Weights of a small transformer language model.
Architecture: LayerNorm before each block, no position embeddings, tied embeddings, normalized queries and keys.
MLP neurons of a small language model. Each row is named by its layer, matrix (up: input weights; down: output weights) and neuron, and shows model dimensions 0-191. Each number is 128 + 32 x the weight over its row's rms, rounded and kept within 0 to 255. Numbers have three digits each.
After each neuron's rows, "fires after" lists the tokens most often just before its 100 highest values on Wikipedia text that the model never trained on. A number after a token or word is its count.

L6.up494:147089106122131115127134137131164134140125138152125121103101121129118120080145152131112110176087126173106141107127156131151048149218137136131150128143114107097146091101104118112156157170155153115141121126119136107177145086098129141151059130108197112179114037086154176090096154104079125127130166093066114098067186145164115199114106160069192179142132128145134198157144147124066151203210143073096125131101098143121120147125155096091120148084162130074084194134108128106159130144130112101136145104225164168138111105133095089135137087107135159144100109111157102054097128150131112115
L6.down494:128109130095197097120138131123137130142147094099124160133159099160191098094124114159104099145121155088107097111178127192123114095152110127157123069106134038154165167132119064126119124148147181123151122158092141071125117116151089119188162137185132160133154092111184129106114106124110156139168125154088111094120175104105133190182142093127114109087166150109177077127141084080049127064110187085085123099170139161086128120134099096134172131101178117092013139098170153121179151152152139078112159160122152161102121177144132108119081101145111163124170109164178113101132092163079135145
fires after: "\n" 26, " (" 17, "\n\n" 14, "|" 10

L3.up694:110118126148118130135134169145082199133161194186096112104121150077088145162105144144091096094114110110062076131169175136123112139094110102144074068150156098100154060053110123139129113113110130145160122130128138094139146124075172158102139068126113072157122142120105162042127099151094105087146155131168114144112152159179122140095124171137158123117139110148132067105113072143085115149149197162130205141109063104141104169117159141176203161077090126151110177189162125112149167131166127130128145086140194147150154132115115099135116185094146179150136126130139175157080140061150142133
L3.down694:124079153112208137186148069170150139128168070060127127116129110108150122138139138107115108136181129137168140103158129199150115101079131137138126146088129175161119176141156128151023074087133112103169089120204160102140044167142142129106153166102137126122176124119104136093031081149119084106120111118133132079157120132155153153109092087136089075117161108175145143166120105066126132115124119167129133117115120125124132143183166099141160137127167102135149080082081087126115158137113097169052143147141114148113191137145120127096164095103126117196164104159073148126141176073127169132
fires after: "=" 28, "." 26, "}" 4, "]" 4, "hed" 4, " |" 4

L9.up710:092105154144142198081100183155118102098072169157108144103087137060174198163042065141081124078153144146092087102123153118148116163137167105137087093146125135093087168142138129114114129114167091165135191129057109148141137148080126123174112155098161111142171064150155160111128130188080126131077167157093159140126199165116175095101109088148122136187165092156148187072172148090086123127130133108100170093139147118128141162094147108122113100156170143117132165082105109137108091126172129140137160107181150139154128064125105149092146139116153114132113112125136069083110130051107149119
L9.down710:144101164153157145117153134125098140130161067112081147152106149165133092125099144148083165133100127102130136139077110039189128143121095152129117134074124073147144113079114107147148102131158155139177120146096155115109099144157150115155118079098098153132138184124121065087086150114137113165134129131108090094074078148149119163158127129068089157096092111101090091164161112137122112180093116188123158138125094114143120093185130107064100093154130157159154105120148160255213114163125076121142156098112091110152150115126134104148128187189164107071146158111161151112184107166126128126
fires after: " and" 78, "%" 4, " to" 4

L12.up170:129086123115093146114107172184076092143100176092127224109128181066115177167101103138118171139096116164104052138195126094124078155160121101176175089121126178108100088126072130141136116147114146138110104110148089152159165104097086113147077128098128176046155128096115170083130191140108169097133131079089137136114122098148101140128137122105106131154138063185151162129116099111142129128177147147140150127086116100131098144086168115106125100108052179179086145154085139131122151102173191153129172105077086136134113077118135134127147121078112171101097155146160129115096135132069057110
L12.down170:119136134133158123125081154118144117161146118106117150142105085124186109159138127087085132127138179180169171075154142118127073135152145106057098145151101125104086092161110058168094093100153133084140133098148119141104121127129119105158150162107117108109125078158134140132096140133170101122053103070076108101156126102121169206118111159113157185125107128195191172157155130158138116126117173130128147126114121133161108102124096135129068115146110133152116133090138133255088084097097193080101143141113132139164182147138158115073138112126121192112174148104146079138091149099145153148
fires after: " =" 30, "'" 24, " in" 9, "\n\n" 6, " for" 5, "\n" 5

L3.up314:144137161202130181173138158116107169159161164188075059119159132086101137074133130133216057102121079154113104062102153118125118104154125195120071043126094144164116067113129130112115106147109166117159130128111123160120149143058166121098068162104085124133084114082126136098128122113141164135131137131142145141125117086129111126123129135159166136132115135145180131112110138104140134120124159178154192132101141114140142151147082128162181187100092162166103124154116141118137131209146142167107144127157136134117142189061130131132184160059075105075131118140085208155086147107133102075
L3.down314:127152138179157135138112136111119136115165131111168069144086120076141116125159059115165146143130092093184143101110198150115085130173128142109112118111088175114118148089124131058127202118134128099157088151118126168168134121083130127116115066160113116069081110099167151086127119097118085156120189148203161169124091144085114129132171109209170150089065094125183154130114111159139143142132099123143169085115133111133121103162139135116166135151125136151102117142055066155179163146140107156074071087129143085030169138132171123171167142125090161131179147180136170123149111083087141147
fires after: " United" 40, " the" 9, " U" 9, "\n\n" 6, "S" 5

L9.up717:167177106132083170108122094166089166153203135138103147151148109146119107164140118158155063197237134134156126142171168139125073124122136156141117122143162093150066185139098146127144164111163129128116092101110091065192178159104120106145095156149117098158104061088096077122115141150090096160122108129098165095074130154137137148170136091114129171158142149170123133109117066110121097127134136120117199175173132137071161127127173067120094157083143128084076147094128133102140143129164147161105112167164121177082142078151141163099115146129064121120129071118157075111086145103078178133
L9.down717:078169090141176153150157126119107145155100152137144130139115125131098122148124088216119196136155090161124053141124151162109109148105109125135151079126170151141160144106150102115049145091204107111141142116158102162102143155141061077171085098069133151141128175077153067166173056072096100146113094119149126133038157188114120147127137110112115111101110201090160106089102142147080162094101117089122136113104165137139134084097149182132095160104146080161105156151116125089168134126145095144194152118144163133134110136124098147123110172089148110156108174119151157160108211170103166102
fires after: " in" 35, " In" 8, " same" 4, "In" 4, " the" 4

L12.up45:116143161152125109141059147129123137115086144116103104118099158115115106156149151125077141117112131079109175099172167093098073184112072124113108055138150200119128070162071115158119107128161152108119126099050119173131145171116175082100113150103215120174116127116099158134155138130148065156115146131150071115108130107078176090097026101143153126140146112132175131144134123129100131151129095128121079213094103101095046117113098166107118164101150173098139102214118103131159158133122125155148153198154204142114119131145148086126163129121124142130118133146049095118100132108128142167
L12.down45:095115153122104147157166150113129111170114123140123090128124188137165159179115126158137109119201097141116131129097130077126117114140135072133130098182144118143085076119089105190107115140141123143106151097103134170160122119171078161116109129137116147124187189066158112124166168096128137147033157165086068154121094126150109077144149114104146145108090123127145194162153158111138130087123121095178076129122152135111122128112117136131162132184154147113115104083080147255118174093102157117149096071160152125117116108137123055143138190090105143169158133144124124094098122105114105091
fires after: "." 18, " is" 16, "\n" 12, "," 10, "  " 4

L11.up247:132104123152147144083091140138098116138149150136167118127083141131136140117119099089143134100100143136117106161191089087153085149179156138179177074131149158074094102148112169123158090217132178074151085148133070180167102121126161100086075121113144160152133086085157147121138134169096114130093145129167125116117144136099106163067120096120103138206136116158122127090110070133110125200159128177117122095084136138086121135074130119133123100107114173145117167153083054129169117087131120157144172061156134155101146139052143186098170042076089197076086107144147107097143133139124093119
L11.down247:157148123115118086150101179194111109148121144089073153132102145189135088152153108166088139124137129152132202147059157140161131048119149078132087102143140080161126115089128081146141125076178149072050144164122133146160134138134067135127173115158135146150162141124148116126100162044101121136135072143139115131142116116087101169090149080186160090090115135221135158162138150136124108116126133092136098103095142109180149069105097165119091150119099127135142060129094182255103137147091133142132122124093164116094121150124117162172114132146167118143133128128110176159130181091101105118
fires after: "  " 19, "\n" 16, " to" 8, " in" 7, " at" 5, " on" 5

L3.up235:134175104142136191175100117133135141208143148147134155104085129107081142110108138188110117084152113064132130090115123149153078119179156129128082100175106138104159043109093120128131158108078163184118118109129121129142115084165162096098134135098127076148109087129098139125162136145105122088129110098199099148108165151152064111088121097170163109160144108172135113100126139102068116116096162146146165108139107097106109177115177157115134130151100146131101131177067081121242134141128161159163218167146101167088150039064145137136165124075104116129110097149105076168113144123153130115
L3.down235:154151137164143136157120099153172144131158145119147067136088173138121045151105165163159155119094152101144169118144126125122096040108113150185136100102109076140082146118155150152125128127124111130147102155124108133089115199130118130073171058125153104135060111107118096147166184152135167135075101143153131138119099111145096095075148090113088104078092148151180151124145185139154184108150119128153167101158080162172169135151094103099103083115172152099194166177143095099107159156082064122140123171072167140126155118122130104141145078121142182071119130169146198124127086057084124182
fires after: " |" 27, " the" 25, " a" 4

L11.up530:102120115071110096126112119151075118173107152149098126085116126121146168150130127154166148088196150161146112139206157095071128157097069147140102120145126087138138066207125155126135100116135145124137162108063114118146120110102139155112095172131184121168131099110042118153152106203127071186173115142101150104126129175093148146144124140126139197163092120130149173128103103135101054152140172188120161181185163103128157098129195125141102200127188178100083091137154093089118123103120110111149132141160087128073140151122109163090065114119141113061147129119151107159082133105118147177
L11.down530:143163173137167181094108098109130165172168087086153081135100180149106126098139083133096128180119151110148100166152112165136161055095153103118118099109201122173169141143103145089108109100137137146109119178093125117157082152204068129209098084112134145147165101158128078175142138164097089119163075110153138117153108115116123201112182083130153092159162120160145110067118130092083069104131072101147108113071183089173089191122083117132139116112124149117066116137114118159144156140091175150123161102155108099101133122131180184089157101116123159078148159116152099077137101122118155174
fires after: " in" 23, " In" 20, "In" 13, " For" 4

L6.up597:130156107114143170080097188130141096136085151128104112138116119069160162108105121148104139121134219117086082121141171092082094150130115107167111070163085123100084109139129126123130186164128109129158142124133079089182135086109096082118106103110148137144150106130139203134151127163128164055210135130116175135172183093143169101146071129158193124162170120171184125133140102085114079084135191113099163145130092107143111220143144164173105154136108107124134120090183121119151154162128114140141191116134130116124147083136077198146142055153108122116129134115070106075169073111103125106
L6.down597:103097136162168175080149148075095063157113104124172112156157151039134119107115138140162132087162190135114173124096121047150129114113143094120104078109174113161192099120163091096141147171140089126088085082141131092137073147213113194168148115153102100155161165104059103090177148141133111166147139165118086115188095120128132119118098129103112090116140174143154125071174102056111156146145126132165108104109115182190149150088122114189114113159156165114111156107133105094121159112151106118161135119126149080196108122113126142134145085147135099114098138129123158120177118120107116228
fires after: " and" 34, " has" 17, "," 8, " to" 4

L9.up294:162125098184038141140136167134134142157091153175095125130100082100082122117138113189134088119168131125139077090142117134098121158169075113107122140136106097145133084122125161100156095133136140136101113134110138109155118094090136130116000107132195155159138102098116167110138117106100126148107150088122167131118196110167144138106164144103130214133144109134123144134177226120136119150138131080129178108140080122087097147166119094123097135129215184133118186158095118111173128174142100146129174055201131166162131155084104093168105150080108137140129067125133094112139084173143138105
L9.down294:130157149122091109064114113099153123123124072140127146146154151131147158105174072141164085163132168108152138129147149194134142106121182145099162122082185124079134086154085076108129100127154131092185152162167108114113111180127085139153129111171099093127094114103135108073112119119118110082124087126185175126155159202178184185178174105065095174097100135107176118112077148138127162106069096106113144160169124101071127110109139125144131111136195129162067231161148132117137146137134126066152179074113117103082116162115108094085092100141063100150132157123131116152128104167181117141
fires after: " (" 25, "|" 10, "\n\n" 9, "\n" 9, " \"" 8, " and" 7

L6.up51:071180180125117153156094208191110128173124118120041131128086116121074100142157095135184120142117214135131096123146153103062147177093092131132122126149105104088169131125135157146096125142154074132134162091114090133181124138171103123104122111136150190133111127136106193072127121117083095044059069095140115186163131140114124115080151185122144206089152145130115140119104094159126129092111132123193181192122148106117099144115087150123105203134119139119156098182148111090128140166089106155163155133116199147145128169165091106148082169115136163111153138131108162134120122114121105140
L6.down51:098139187113190107147147147137080129133158111072080088178139109152144081161109130170144142084127160132106052094092100117106175155077131129134128181105127095147138130096110121115129097166117119120146117148071089150135087138118127081156132211166111094172132154117154122084200202045098157074069096130148119146184125088121128135139136110096121134119141073194120083137120155182128189175179099156121143092131102197150131138143073114069122168114136172107146096128137080096061091175092095104130110149138122126147166162112141092136138139164136129153125097177130133178094133187164154126
fires after: "°" 22, "″" 21, " (" 7, "2" 6, " code" 4, " Coordinates" 4

L5.up190:157156098103101182124105135155113130139135137134085129087137155110121197098043123128099132148189136121095097168123151133130112194169101103129077123130105125159097099112145138139142113120138149142108125136094129133141228080081129104121120100076145190107167072120067148167089141134149113131160126064176153164113145105109109124165121083103130116143137119138173107159180090093116103138143176119139114200136103101169172127124182100179072130146166150143124203097136090128145104137123106144128151135146128124037154053173033122165149158116159117125141081104112104092119028107101153131
L5.down190:086072162148160126112133127167122139126117103163151180136142117177135116105169158112103124120106170177095089134089127138049147143147090079078145093133122122092133139108137152106163104183055076147162122135128089090184115184129122136078064181100123148085157175164129157127104117102092210131160163151075122115120141123124092158126166135101120141157113131143146156120095134071139152053094162120156113111167159139103062148134104154154133157110164123076139112100109183147173144160052146150158196230107082113170117079161145176080103080122159096138111180132117122146132141096114152129
fires after: " and" 39, "," 16, " in" 9

L12.up127:151131178116052165132118095127125224200123103112126114083089127087108101114145111135155139131129150154133134157107105136144042119164137162108104081094118125161120108179070126159134114131112125134087119133117143129104155131153122147093088189138165113151103065115110149116175149113122088151107153128136080156114183139092105159117109235069057102143073114197150142143117163147119113160121112162160197165109115122149129130116120181144099136125172186135159076165160086123166151066134143137150161105130129131060146133125062195109081160103128119101100164117084116138102140147088109201
L12.down127:154174165175133131075179059103130065098087150162140137097169151128176138116174091150137069128150211149152111105119196092100117064121111071101099093163124177150155072161152113136138119143117142131153167189064159141163139140124083150138131099127103090110066112148129134162160115140123104159141094130112128098059129106188124143161131110150135154157146133161159096161052098146133133082189106133094125086060072175117118122097160098101103103125137127078132143108161108183119141169133129134173131177104108113124122161199095120132157080143063126086096122154153112166177111088117128167
fires after: " in" 29, " In" 12, " pre" 9, " is" 6, "In" 5